python train.py --n_layer=15 --head_dim=64 --d_mlp=2048 --norm_place="pre" --attn_scale=0.125 --init="normal" --init_std_o=0.00304 --init_std_down=0.00186 --schedule="wsd" --decay_fraction=0.665 --batch_tokens=65536 --doc_mask=true
MLP neurons of a small language model. Each row is named by its layer, matrix (gate and up: input weights; down: output weights) and neuron, and shows model dimensions 16-111. Each number is 200 + 30 x the weight over its row's rms, rounded and kept within 0 to 999. A neuron's up and down rows have the sign that makes its largest values positive.
Before each neuron's rows, "fires before" lists the tokens most often just after its 100 highest values on Wikipedia text that the model never trained on.

fires before: ")", ".", "–", " to", " |", ","
L12.gate1842,139,222,192,206,257,208,225,193,223,206,232,205,147,215,160,194,195,220,184,194,203,132,192,208,235,187,179,190,239,195,184,130,177,188,154,249,137,186,191,202,171,162,210,207,189,195,215,194,217,180,177,172,243,183,236,270,205,187,177,179,214,180,191,193,188,225,179,215,197,155,206,170,229,190,204,235,161,182,214,204,203,164,184,256,256,195,217,204,191,214,200,156,177,178,234,246
L12.up1842,213,151,193,176,194,232,234,177,265,191,218,193,200,205,242,233,257,211,223,230,191,207,187,243,202,190,176,159,190,216,130,225,261,216,149,222,153,222,191,199,172,169,203,211,201,187,185,195,224,171,244,182,172,227,176,200,189,186,199,235,203,213,195,173,184,225,198,164,185,182,198,178,181,232,241,244,203,226,178,283,161,217,164,188,197,188,222,141,173,209,184,201,226,167,159,233
L12.down1842,221,187,203,189,221,171,221,203,196,200,226,206,178,160,167,232,166,209,91,185,205,193,197,181,173,245,187,209,187,227,167,211,234,192,182,221,164,168,232,191,205,162,182,245,173,196,213,206,139,140,149,231,243,231,206,190,178,215,203,180,218,179,191,236,478,243,173,190,222,189,204,202,169,172,223,206,163,238,156,190,235,229,139,234,224,223,179,201,188,171,188,159,254,139,183,194

fires before: ",", " the"
L11.gate1030,151,175,184,207,209,258,198,165,186,192,161,245,164,203,198,159,206,215,201,238,213,170,216,219,256,202,201,191,201,208,200,196,200,151,190,162,208,222,203,201,254,146,198,195,146,210,279,213,223,248,139,205,205,179,156,247,147,152,218,205,186,262,231,217,196,215,176,241,148,118,247,204,212,234,156,171,236,248,186,253,218,200,181,208,185,189,195,196,261,221,194,187,189,191,245,177
L11.up1030,215,225,237,188,164,210,232,209,231,185,163,196,176,191,201,201,175,206,219,206,216,176,181,210,217,237,180,162,190,273,200,216,250,208,249,153,203,185,214,217,173,221,239,213,228,198,209,229,222,251,205,231,177,221,244,192,224,204,164,204,206,140,153,198,202,223,188,187,239,242,174,233,172,204,207,196,208,186,225,191,200,244,256,207,181,251,224,172,188,203,239,229,206,226,245,260
L11.down1030,206,241,209,193,235,214,183,164,205,202,214,207,248,279,164,186,198,213,169,178,210,238,260,221,183,197,163,159,279,218,225,206,196,181,183,213,198,184,191,162,171,246,175,206,230,194,236,198,186,211,206,218,194,233,185,170,229,185,279,200,235,172,185,260,316,209,175,190,215,267,174,206,253,189,219,230,241,199,209,199,139,227,188,189,222,136,223,177,153,180,139,234,211,135,164,157

fires before: ",", " she", " the", " he"
L11.gate1652,209,194,168,184,220,203,261,192,225,191,211,239,217,195,207,207,188,168,240,220,134,198,196,199,230,152,256,194,211,214,176,211,279,229,190,165,169,225,221,187,201,247,174,216,111,215,169,192,217,209,151,174,216,184,159,203,162,187,239,192,200,235,215,182,220,177,225,213,264,188,198,173,187,200,234,196,184,234,218,197,254,167,208,234,189,168,222,210,253,176,205,194,207,179,198,218
L11.up1652,216,183,164,171,149,194,221,203,206,179,189,146,222,157,209,164,211,211,224,193,170,236,200,146,226,198,177,210,209,210,193,184,185,263,197,193,180,205,196,239,205,213,224,175,188,225,182,250,198,284,231,192,150,228,176,192,177,219,131,209,198,221,213,244,205,225,162,204,192,201,215,210,190,176,206,165,183,184,220,243,192,216,212,237,191,167,184,219,202,168,206,194,165,182,219,267
L11.down1652,155,220,197,223,168,207,178,199,174,177,214,214,179,211,187,160,205,213,114,199,197,193,235,181,186,181,193,212,196,153,194,200,191,227,160,244,252,218,269,189,212,215,233,171,238,173,173,214,259,214,201,199,182,223,197,212,188,203,201,212,207,166,195,226,325,235,212,206,192,197,191,235,200,173,208,217,226,232,207,189,218,169,188,176,174,191,184,121,166,190,167,213,164,192,168,232

fires before: "|", " |", " to", "%"
L11.gate367,204,163,218,199,195,224,231,147,200,149,218,167,172,215,178,182,208,172,188,247,210,240,208,182,190,180,232,157,199,184,176,185,261,268,180,243,182,195,197,256,198,209,163,233,228,171,237,206,215,222,176,206,206,242,189,155,239,147,165,171,157,198,191,187,195,175,253,228,234,187,243,230,180,176,170,219,252,207,201,181,212,187,137,169,144,201,160,200,209,236,134,192,178,196,184,196
L11.up367,187,214,160,243,200,169,206,198,238,198,219,251,190,218,229,220,141,240,207,112,244,234,162,228,214,207,172,214,200,231,235,197,224,182,225,168,225,190,231,207,235,228,188,256,187,219,180,138,199,232,209,203,191,201,205,199,168,270,194,159,169,234,174,200,168,219,232,205,178,154,207,137,204,162,203,191,212,194,128,208,165,177,179,209,238,182,228,218,192,168,177,184,195,223,181,170
L11.down367,198,176,211,144,232,172,200,227,220,219,190,157,191,221,243,169,165,154,229,189,284,209,184,187,168,181,245,199,161,135,226,222,217,202,182,128,191,156,223,217,217,196,214,222,198,223,175,151,241,165,192,141,172,190,234,222,223,162,212,234,198,194,130,220,153,140,202,135,152,221,239,204,226,182,175,123,210,202,225,136,172,195,246,215,176,188,197,260,232,141,192,271,240,212,191,177

fires before: ",", "."
L12.gate443,193,197,245,169,211,202,220,199,249,201,221,208,166,177,172,235,175,166,261,207,186,174,210,247,159,195,181,177,216,174,216,242,153,177,182,225,200,194,220,126,221,214,201,241,212,175,211,235,163,211,208,171,197,227,214,205,228,222,191,190,168,262,219,176,148,152,235,210,163,229,204,209,232,202,226,265,176,257,263,171,209,219,186,170,218,164,183,210,172,265,166,228,201,211,186,203
L12.up443,176,203,218,266,227,223,150,201,172,149,198,177,206,205,222,225,165,212,214,159,178,201,181,135,193,236,208,156,245,172,199,196,136,240,217,207,188,196,123,262,214,212,193,254,192,185,209,143,211,173,204,170,171,182,217,184,168,197,155,148,242,198,235,209,198,256,243,218,216,229,202,290,205,196,189,182,178,210,185,245,197,188,174,187,156,195,219,209,235,201,163,216,191,190,223,242
L12.down443,153,182,189,185,257,198,209,171,160,236,238,219,216,183,180,209,188,187,235,208,180,204,212,157,185,176,172,217,178,160,213,198,184,185,192,218,209,168,147,211,203,213,181,223,224,203,202,222,178,151,238,176,187,244,193,180,166,166,165,217,210,226,207,238,108,200,221,208,197,213,191,221,215,222,213,183,164,199,203,227,179,134,167,183,194,187,231,170,257,182,216,200,171,213,222,175

fires before: "."
L12.gate1343,182,212,201,181,193,240,217,203,169,180,220,194,154,238,221,226,220,192,262,167,235,207,233,188,213,190,237,250,234,217,235,227,238,231,155,240,168,219,211,217,153,209,150,203,165,201,179,197,235,268,185,225,247,250,177,221,173,210,190,181,191,235,166,203,163,176,161,228,162,208,206,209,216,182,260,265,257,208,171,184,210,217,203,201,168,166,212,228,247,219,224,221,199,176,181,162
L12.up1343,173,234,197,250,197,230,213,225,183,191,194,226,238,246,212,191,201,221,200,230,182,227,214,147,158,149,176,257,221,183,182,281,175,182,221,186,174,170,147,230,154,200,251,204,210,253,145,232,239,198,181,174,206,207,227,215,237,147,202,226,201,136,206,254,184,214,235,230,198,190,179,211,164,139,223,143,157,201,230,205,194,105,246,205,190,263,238,167,196,211,252,200,212,162,208,207
L12.down1343,197,234,221,230,263,118,206,204,160,187,170,209,172,217,198,177,196,203,186,185,217,137,194,179,182,190,154,227,200,180,252,219,189,235,217,226,183,189,173,150,215,211,195,221,202,201,219,147,158,207,152,189,220,209,177,201,235,198,211,173,200,229,207,116,76,155,210,227,204,193,199,182,245,206,165,170,127,230,242,216,192,199,159,211,259,184,191,194,231,219,232,202,175,209,205,230

fires before: "|"
L11.gate1539,207,175,219,149,208,262,300,185,208,190,239,201,198,172,199,198,228,174,218,225,234,187,227,214,227,175,214,228,225,173,203,235,250,184,167,183,116,226,195,230,218,170,151,193,243,205,257,202,240,189,187,208,198,216,195,245,175,196,200,208,216,293,256,163,185,180,160,174,194,200,216,193,174,204,169,204,242,211,219,201,237,172,187,173,225,169,176,216,230,225,189,191,184,207,222,203
L11.up1539,198,218,156,181,183,241,210,207,265,229,174,224,178,204,251,176,204,220,174,211,239,217,194,248,228,255,179,224,191,182,166,174,239,190,203,257,193,228,235,208,143,225,157,179,168,163,220,222,172,268,210,212,194,243,228,180,201,216,212,251,171,221,201,221,187,167,231,174,171,192,175,188,205,185,179,173,209,185,204,148,188,230,177,191,247,141,257,237,198,202,235,165,213,234,239,186
L11.down1539,219,168,204,172,200,189,197,194,178,206,190,208,163,183,241,199,219,208,206,216,226,222,193,190,230,149,226,200,226,158,193,180,224,198,223,174,247,216,215,151,189,223,210,217,185,193,266,188,217,189,253,229,215,207,234,202,214,150,211,219,176,204,219,187,217,172,187,179,239,218,196,224,235,181,213,248,222,221,221,219,219,174,155,249,162,225,228,218,156,206,157,159,232,267,236,199

fires before: "|"
L11.gate1494,193,168,140,203,214,210,212,180,247,214,215,228,191,203,178,251,216,181,177,160,231,239,231,191,252,158,163,204,255,197,178,191,201,205,208,163,198,173,217,285,280,169,226,255,197,207,221,239,226,167,217,189,199,183,142,189,185,162,180,230,180,205,212,207,179,189,210,164,177,244,243,236,192,202,225,193,214,198,182,216,221,194,156,211,139,213,143,166,175,210,223,174,234,175,218,216
L11.up1494,155,241,194,206,170,285,163,222,211,256,167,216,219,181,215,149,227,207,175,234,209,200,178,194,222,252,192,227,169,186,222,196,213,222,231,247,136,191,196,234,180,221,231,217,230,199,221,200,153,210,190,222,193,218,144,193,197,200,193,214,226,242,172,158,219,219,258,139,179,172,181,174,209,213,225,220,170,190,243,180,222,203,193,183,181,174,154,134,223,231,196,199,144,164,128,205
L11.down1494,176,191,191,173,196,220,223,218,196,195,200,207,178,254,229,206,182,153,148,195,242,196,199,158,146,204,197,229,157,237,221,205,263,217,229,172,174,127,247,194,170,176,186,196,173,239,237,144,190,183,209,227,255,204,226,269,159,175,222,207,224,172,243,191,208,179,187,131,165,187,162,181,161,197,173,234,206,180,259,164,179,222,162,215,231,252,174,199,251,165,240,203,213,165,216,123

fires before: "=", "\n", "\n\n"
L11.gate1045,195,190,214,169,190,176,235,168,165,196,230,259,171,263,218,179,192,225,217,211,175,170,241,210,274,236,224,273,231,267,160,197,199,181,177,222,198,202,216,218,232,227,146,257,226,262,172,197,203,234,175,184,214,200,200,223,241,194,157,202,203,190,201,183,192,169,194,240,254,241,222,207,240,232,189,219,229,204,160,221,170,207,160,250,148,143,226,232,202,204,173,220,186,200,229,209
L11.up1045,252,210,222,224,184,171,164,225,184,216,153,160,228,201,234,156,174,263,140,226,204,189,196,159,234,244,232,186,187,242,225,184,206,180,230,197,172,193,195,186,198,231,141,182,237,199,175,201,169,229,170,145,212,182,215,174,240,181,165,151,205,141,182,192,228,185,224,174,220,239,183,215,185,199,201,160,216,94,196,192,219,230,269,243,187,234,182,180,185,194,186,202,189,188,186,168
L11.down1045,204,205,185,236,226,157,201,178,188,173,168,186,191,200,208,166,215,211,0,221,202,182,219,195,199,214,193,205,195,215,211,188,191,204,171,203,203,188,203,195,181,189,197,192,218,195,196,208,199,187,182,211,170,183,204,207,183,203,216,246,197,219,185,215,667,191,183,162,157,202,173,170,211,174,197,207,214,166,163,211,199,210,234,194,195,203,182,198,188,204,195,203,222,217,193,231

fires before: "="
L11.gate1655,214,190,195,190,232,206,187,127,157,207,217,227,215,178,166,227,204,222,169,169,176,184,182,182,202,153,207,178,235,251,208,195,206,253,163,237,204,241,211,182,186,199,227,202,216,246,185,184,178,237,181,220,237,198,223,175,170,186,135,142,166,169,166,259,213,137,237,179,232,210,199,139,242,223,203,212,193,155,118,240,170,209,208,241,173,219,170,170,188,249,215,189,243,149,201,157
L11.up1655,240,190,182,142,188,214,210,142,221,187,187,177,125,210,188,251,207,236,221,196,143,181,206,251,228,199,225,167,245,215,199,225,241,212,205,195,232,179,197,220,217,202,163,197,203,229,227,228,180,209,167,192,249,144,193,171,223,217,175,169,191,174,145,218,201,159,206,230,259,241,170,176,209,220,194,246,173,169,166,184,157,189,270,243,176,231,165,147,241,249,280,174,179,207,199,180
L11.down1655,183,215,200,203,215,216,215,204,224,188,203,196,214,196,200,222,198,209,0,219,185,197,205,222,207,210,184,198,216,206,209,196,224,191,196,201,224,188,200,193,214,172,197,232,175,221,202,208,177,190,205,210,237,188,202,214,204,193,204,201,220,224,177,184,761,179,192,188,225,192,180,203,208,203,205,204,197,195,180,206,200,207,238,193,197,185,208,210,198,199,197,185,196,183,226,207

fires before: "|", "ua"
L12.gate2015,275,235,197,256,187,226,201,178,184,176,217,231,145,225,181,222,225,120,207,200,172,179,209,209,139,211,166,186,223,202,240,231,192,180,210,172,182,258,224,190,211,178,179,147,227,217,146,257,172,194,175,279,205,169,188,160,179,255,257,227,204,216,184,164,191,212,200,191,201,159,205,243,176,185,201,196,200,207,216,109,198,185,229,167,171,237,226,209,158,215,195,164,238,165,231,207
L12.up2015,172,220,191,163,133,199,227,182,132,196,203,200,215,227,165,186,233,185,196,255,196,206,204,191,192,202,180,199,208,221,189,221,157,211,167,219,201,179,204,253,241,220,263,197,195,164,228,150,197,244,204,150,182,206,189,217,174,206,145,227,195,220,210,155,182,239,215,195,157,177,231,181,237,220,184,194,174,232,230,179,198,190,202,157,198,194,194,220,218,216,179,189,239,181,159,198
L12.down2015,199,169,234,229,175,198,191,197,200,181,191,216,134,140,213,211,182,191,158,201,211,235,224,187,194,180,233,198,171,188,219,176,214,172,255,131,188,198,245,191,176,154,224,212,257,231,191,186,189,261,210,230,190,261,211,177,166,196,185,179,217,192,180,218,223,253,183,174,210,181,212,159,226,200,181,184,211,179,189,149,226,212,215,159,232,196,192,205,194,170,222,215,250,200,211,193

fires before: ",", " the", " to"
L11.gate584,159,180,213,187,182,210,231,166,236,175,210,171,151,172,253,233,232,178,201,219,185,186,200,217,225,128,236,184,200,244,156,218,221,166,230,239,202,217,205,205,234,264,209,199,177,233,215,205,241,200,192,281,199,197,176,215,223,210,168,185,178,259,163,173,198,118,207,258,227,170,152,139,267,246,161,182,185,229,176,175,246,225,176,234,205,190,186,218,186,289,242,176,206,187,219,153
L11.up584,175,136,222,221,216,241,165,163,272,173,204,207,196,173,163,172,221,210,170,223,165,198,202,201,174,164,235,199,177,227,173,198,164,188,257,214,210,213,151,214,236,206,204,177,221,200,175,245,247,168,264,195,212,197,137,163,263,173,175,156,137,199,174,179,199,178,234,189,180,206,151,168,248,217,250,145,149,169,155,159,226,205,232,229,220,194,203,195,197,218,241,151,241,167,164,191
L11.down584,178,240,181,213,155,192,213,168,195,210,211,226,217,175,209,237,176,216,5,209,171,217,177,168,144,140,243,205,181,198,209,190,167,185,231,218,163,184,190,203,201,199,196,136,236,247,181,230,207,139,249,198,148,215,140,143,229,237,169,219,231,238,148,200,417,215,182,205,186,154,159,162,227,248,239,175,214,186,209,238,182,213,210,187,214,171,231,192,245,245,170,211,236,160,149,284

fires before: " |"
L12.gate969,218,171,177,221,253,196,195,190,210,249,186,224,202,175,223,184,169,226,189,193,156,184,222,184,157,190,155,173,163,199,173,193,182,262,216,254,212,160,213,210,228,252,263,177,189,213,185,168,202,174,167,234,185,210,208,216,226,219,187,170,203,167,190,231,200,203,160,192,217,127,185,213,210,178,215,260,172,219,168,227,220,218,144,177,256,225,191,164,205,238,203,182,168,155,220,233
L12.up969,241,178,140,256,201,213,217,200,180,193,228,175,231,198,202,184,179,159,189,146,247,198,174,188,211,248,193,212,202,205,212,220,234,203,183,209,145,206,190,170,153,171,226,180,221,191,218,232,207,198,182,196,236,188,201,244,179,203,161,183,233,170,241,155,174,206,151,190,248,178,181,194,184,186,189,231,248,199,210,201,193,207,126,183,150,209,225,172,212,217,245,200,210,194,174,190
L12.down969,183,173,229,157,235,196,139,231,133,125,164,190,244,267,206,180,227,230,221,204,200,203,234,183,217,150,172,154,155,197,164,233,221,215,196,256,194,210,224,162,245,235,173,194,216,195,189,214,206,197,231,211,203,209,221,179,178,182,244,225,193,194,214,220,230,182,224,196,237,180,190,188,230,241,143,164,189,195,174,136,203,234,211,223,198,257,175,200,204,224,188,178,205,196,231,203

fires before: ",", " he", "=", "\n\n", " He"
L11.gate1654,187,259,182,181,168,193,196,189,167,236,207,196,165,195,128,202,209,142,234,216,189,147,177,231,178,175,185,196,174,222,161,216,239,233,217,218,214,196,173,217,208,194,240,201,176,223,227,254,200,237,206,106,257,168,200,167,192,215,174,172,193,185,200,206,198,199,241,218,213,172,211,213,203,209,226,205,185,227,196,199,216,221,197,277,160,209,177,207,176,260,235,203,201,188,184,199
L11.up1654,213,242,228,193,255,225,200,221,207,192,191,203,168,191,169,202,136,212,178,220,218,198,210,184,217,153,230,160,165,205,238,163,174,130,180,204,179,181,187,180,167,264,194,227,223,168,224,223,159,184,262,177,232,198,191,181,226,163,243,214,220,159,176,253,153,203,240,172,182,160,167,216,243,194,160,235,145,157,223,208,237,170,202,211,206,202,258,198,203,188,192,213,220,170,191,228
L11.down1654,201,220,195,160,192,167,172,196,176,191,168,162,264,204,192,178,169,184,196,199,190,145,240,186,162,218,203,206,172,209,213,197,186,214,157,208,188,194,202,232,194,181,210,236,213,247,198,218,234,239,230,193,205,231,204,186,215,199,178,184,175,181,201,242,313,159,208,212,248,263,212,191,207,171,247,209,224,219,242,166,249,194,193,205,259,184,206,186,241,196,244,222,190,201,199,182

fires before: ",", "."
L12.gate1449,210,161,231,204,222,235,250,147,254,212,230,213,252,206,224,207,186,180,211,163,206,198,251,188,200,208,236,212,238,169,193,204,175,174,215,172,144,276,198,240,229,190,206,210,243,222,170,205,229,184,186,178,165,242,174,231,139,229,181,215,191,199,123,189,169,193,193,194,192,238,179,155,193,237,195,280,240,213,181,190,233,213,172,180,184,186,225,232,189,222,151,182,163,163,244,185
L12.up1449,243,211,203,186,182,232,224,179,213,172,248,201,188,227,183,221,217,206,210,187,203,251,170,207,200,133,123,217,166,198,164,195,207,202,202,193,228,143,208,262,210,174,172,242,195,178,227,181,188,117,144,214,189,224,220,229,230,176,204,194,211,209,254,182,189,212,217,222,190,255,161,195,210,153,241,238,214,201,191,169,163,162,214,222,241,186,246,201,255,206,221,195,187,179,223,218
L12.down1449,197,220,218,136,206,189,208,214,237,175,239,206,216,176,249,201,156,234,103,199,192,213,191,151,190,221,151,215,246,185,194,186,179,190,238,157,179,195,185,164,231,180,168,198,207,173,200,166,196,126,202,240,177,160,167,177,217,190,172,178,221,205,197,237,265,164,246,193,202,197,200,153,169,179,221,190,223,220,165,151,198,204,131,194,238,187,229,169,183,221,197,245,150,205,135,160

fires before: " |", " (", " on"
L12.gate1299,211,100,199,187,194,149,268,205,203,215,200,157,221,191,185,208,167,207,241,240,134,161,213,176,184,182,160,236,204,171,180,235,259,208,236,198,264,215,241,242,207,218,192,196,157,207,191,214,187,178,154,257,187,269,219,267,192,206,162,226,212,240,194,213,186,192,186,224,195,182,210,203,186,216,179,205,252,203,221,235,162,212,191,185,214,198,172,195,249,179,223,236,177,173,197,203
L12.up1299,158,182,212,246,125,202,189,223,104,233,259,175,227,258,226,210,183,160,200,175,200,175,220,160,268,141,173,171,214,197,239,200,186,223,181,202,162,213,191,223,188,164,238,231,190,255,169,207,202,184,174,135,207,224,262,205,229,203,126,183,158,181,257,185,216,189,174,236,155,132,241,220,186,178,193,183,173,173,221,257,236,159,210,215,195,234,141,136,234,188,221,153,157,248,214,204
L12.down1299,218,207,206,169,185,161,218,211,202,175,167,169,197,195,215,179,189,162,146,157,193,203,236,175,209,166,176,189,245,199,238,206,187,229,174,205,171,232,222,224,222,242,206,235,196,198,156,235,220,224,187,154,200,196,221,227,244,220,230,233,176,215,202,163,250,175,192,140,202,163,236,170,211,168,174,190,218,206,206,185,146,222,251,210,257,218,183,230,204,211,188,192,167,218,178,187

fires before: "="
L11.gate1903,211,207,178,124,185,243,179,154,159,219,212,234,185,175,219,245,195,220,153,205,181,166,225,235,157,144,209,218,226,210,165,211,212,172,214,257,191,155,182,215,189,202,210,231,190,242,207,226,171,188,168,209,262,153,202,231,242,190,152,198,194,168,177,251,200,181,242,218,218,200,197,175,216,240,230,238,216,158,187,232,128,206,153,233,156,195,170,161,189,255,214,222,254,189,213,212
L11.up1903,255,204,199,151,185,228,149,182,181,224,183,189,209,174,198,192,221,246,159,181,188,141,255,213,169,188,213,169,215,252,224,205,216,216,209,209,206,177,181,207,204,150,182,181,201,259,211,202,148,239,160,176,263,207,179,211,198,210,165,166,190,167,176,200,205,155,208,205,224,249,159,190,229,247,224,233,223,111,217,234,155,210,224,203,172,210,163,173,214,245,189,219,203,173,198,179
L11.down1903,193,201,200,196,195,218,208,213,198,204,191,194,191,199,195,181,205,201,0,212,207,196,198,214,202,199,203,184,207,208,211,177,204,202,192,200,199,201,202,199,196,192,190,197,213,212,190,206,187,217,160,199,230,202,192,196,179,205,228,204,213,195,163,188,737,185,200,189,210,209,207,195,193,192,214,212,197,176,185,204,197,198,188,187,180,225,223,213,197,204,200,195,207,200,203,199

fires before: "."
L11.gate1982,197,171,233,227,226,170,250,166,161,201,237,209,216,233,211,190,183,209,256,199,168,192,214,209,201,177,158,209,162,227,231,184,191,174,196,245,227,241,236,167,260,192,140,152,169,248,196,184,197,219,182,235,197,195,203,211,210,278,179,197,173,233,178,191,167,199,170,217,215,183,240,225,190,190,208,196,179,260,231,269,176,224,182,175,189,175,158,171,238,219,180,227,231,135,225,162
L11.up1982,167,167,198,190,181,200,176,228,232,204,230,183,151,232,179,168,238,140,215,220,199,212,220,197,188,236,223,214,184,166,187,172,222,208,207,219,204,174,258,192,132,190,286,200,214,263,150,208,171,168,236,193,256,225,213,172,272,172,167,174,182,182,199,221,182,165,161,230,222,210,173,170,254,175,255,212,238,212,201,180,167,188,192,212,197,178,221,176,234,234,271,192,198,159,226,185
L11.down1982,196,208,212,205,213,167,207,154,178,158,224,229,242,240,195,181,194,167,238,211,205,230,232,257,218,157,174,248,161,200,218,215,127,230,174,186,205,217,203,176,172,181,225,171,233,204,218,275,128,181,186,175,204,187,99,194,248,214,173,213,238,230,147,201,164,177,170,205,213,232,224,216,191,161,199,164,193,203,214,221,154,224,201,213,237,194,216,179,183,205,202,172,203,197,193,157

fires before: " of", ".", " in", ",", " to", " and"
L11.gate309,178,255,209,180,198,243,184,157,233,203,246,194,209,179,197,193,211,198,229,222,195,201,217,197,201,207,158,239,230,163,210,194,214,178,191,186,160,170,195,186,168,248,173,196,214,190,204,219,224,213,190,213,227,205,204,248,211,198,241,210,194,175,164,229,157,196,198,211,238,169,182,184,183,186,228,201,193,182,181,202,219,202,189,233,228,249,221,183,207,186,179,221,234,222,172,192
L11.up309,145,195,120,187,205,181,200,162,240,216,178,177,188,232,193,182,147,147,213,188,216,233,199,190,161,147,151,168,204,186,189,246,188,225,191,204,232,197,224,235,174,156,208,197,211,180,194,233,140,189,177,172,167,206,226,172,224,142,158,228,233,174,161,187,212,198,213,243,159,211,158,234,166,151,205,243,195,195,188,236,165,191,229,215,203,199,217,167,185,234,255,232,192,192,226,173
L11.down309,177,215,224,232,268,230,195,215,165,146,236,184,192,195,196,230,172,207,143,177,224,209,233,207,178,161,172,258,241,182,159,155,183,190,234,181,221,189,196,160,211,229,210,207,162,171,187,214,217,169,246,189,145,259,213,164,217,203,209,191,173,217,170,165,265,246,196,219,191,222,206,124,178,176,204,195,167,188,209,263,183,223,202,193,207,162,225,224,154,184,213,205,205,182,200,193

fires before: "="
L11.gate2009,184,168,221,210,198,200,218,158,177,192,195,233,199,215,179,181,254,214,171,213,204,184,265,216,203,173,206,217,211,231,209,178,200,180,204,231,177,202,204,180,196,149,179,203,192,255,206,210,150,220,173,214,245,190,219,198,196,196,209,194,140,189,170,235,204,208,207,219,218,223,194,199,291,220,225,214,210,199,178,220,153,200,193,181,159,205,195,186,180,244,203,251,187,153,188,193
L11.up2009,271,221,192,211,183,228,151,173,221,219,186,149,187,182,220,192,216,250,151,187,209,156,210,205,185,189,231,147,201,241,221,179,207,212,208,203,163,188,202,207,179,171,163,192,220,220,171,181,184,237,158,186,276,188,209,211,188,155,187,162,168,108,161,222,200,190,241,184,242,252,177,192,237,202,201,224,217,108,211,203,147,170,262,212,192,240,178,192,167,247,196,206,234,168,178,163
L11.down2009,198,201,214,209,197,206,200,210,202,208,204,197,193,182,197,198,206,212,0,193,219,185,196,197,194,217,199,188,201,208,201,191,204,209,195,198,188,199,205,198,191,214,194,201,190,201,195,185,202,222,169,199,217,214,208,204,190,202,200,198,206,180,174,185,713,207,197,194,209,234,206,195,190,195,207,205,197,185,205,190,203,202,173,215,197,221,192,194,194,212,203,198,211,189,182,185

fires before: "="
L11.gate1595,233,181,158,179,223,196,195,177,174,191,217,185,220,207,238,219,226,234,195,149,185,163,183,156,220,177,202,185,225,246,217,215,208,273,204,219,199,188,205,165,198,175,204,185,204,274,205,246,202,189,193,183,256,170,232,246,194,222,198,195,201,204,169,214,216,134,165,196,196,196,203,187,203,229,217,252,194,183,126,223,171,171,242,232,180,173,224,199,165,199,195,209,174,163,192,191
L11.up1595,199,236,228,143,190,202,189,162,221,229,222,174,145,236,166,216,188,202,204,174,188,181,201,267,235,199,151,179,235,160,171,225,269,215,269,245,199,216,203,188,183,173,228,201,204,216,151,264,225,180,138,168,227,211,205,194,175,229,255,193,199,149,150,235,185,246,200,198,216,207,162,250,156,228,159,160,228,176,182,181,178,158,197,260,217,180,132,198,220,229,223,193,197,177,157,194
L11.down1595,179,208,212,211,201,203,212,250,198,178,204,182,233,201,187,171,183,203,71,203,185,153,225,207,179,159,198,218,216,187,179,226,192,200,210,198,220,163,211,135,172,218,211,199,197,246,235,223,192,210,183,178,232,214,190,214,194,184,168,195,157,211,200,200,622,212,209,212,249,170,197,244,208,172,206,238,195,241,209,210,194,199,246,177,191,194,222,196,216,211,228,205,153,228,196,178

fires before: " |", " m", " 800", "af", " metres"
L12.gate342,195,188,199,218,218,207,168,238,218,123,244,198,200,201,186,187,150,220,215,233,175,219,218,223,179,166,192,184,196,183,164,172,294,219,201,185,154,236,200,214,229,234,174,212,145,160,207,194,167,197,220,169,192,233,178,203,209,132,179,196,186,256,158,226,161,165,194,197,250,152,219,197,202,182,216,209,207,234,223,236,246,236,195,217,164,218,187,216,158,244,172,203,150,136,182,224
L12.up342,199,158,159,199,189,174,219,211,232,177,212,142,203,218,198,190,157,189,183,174,160,144,193,186,204,170,201,162,237,168,214,260,244,215,134,194,191,228,189,224,181,168,187,194,212,209,197,209,228,176,139,167,268,278,251,164,215,204,207,132,182,203,173,213,206,157,174,236,233,137,265,203,226,178,225,212,240,200,238,226,231,178,225,211,170,268,197,225,221,253,237,187,199,123,191,227
L12.down342,244,206,176,229,226,209,173,216,185,195,167,190,172,172,191,213,178,203,117,184,199,251,213,182,164,159,163,235,171,179,228,193,205,232,192,203,235,171,203,247,206,234,203,223,161,224,234,157,216,216,194,182,184,206,245,210,231,233,184,188,188,181,180,209,281,199,198,226,225,209,223,177,173,190,212,217,193,213,182,262,215,203,185,211,192,200,209,195,196,218,188,180,234,180,201,145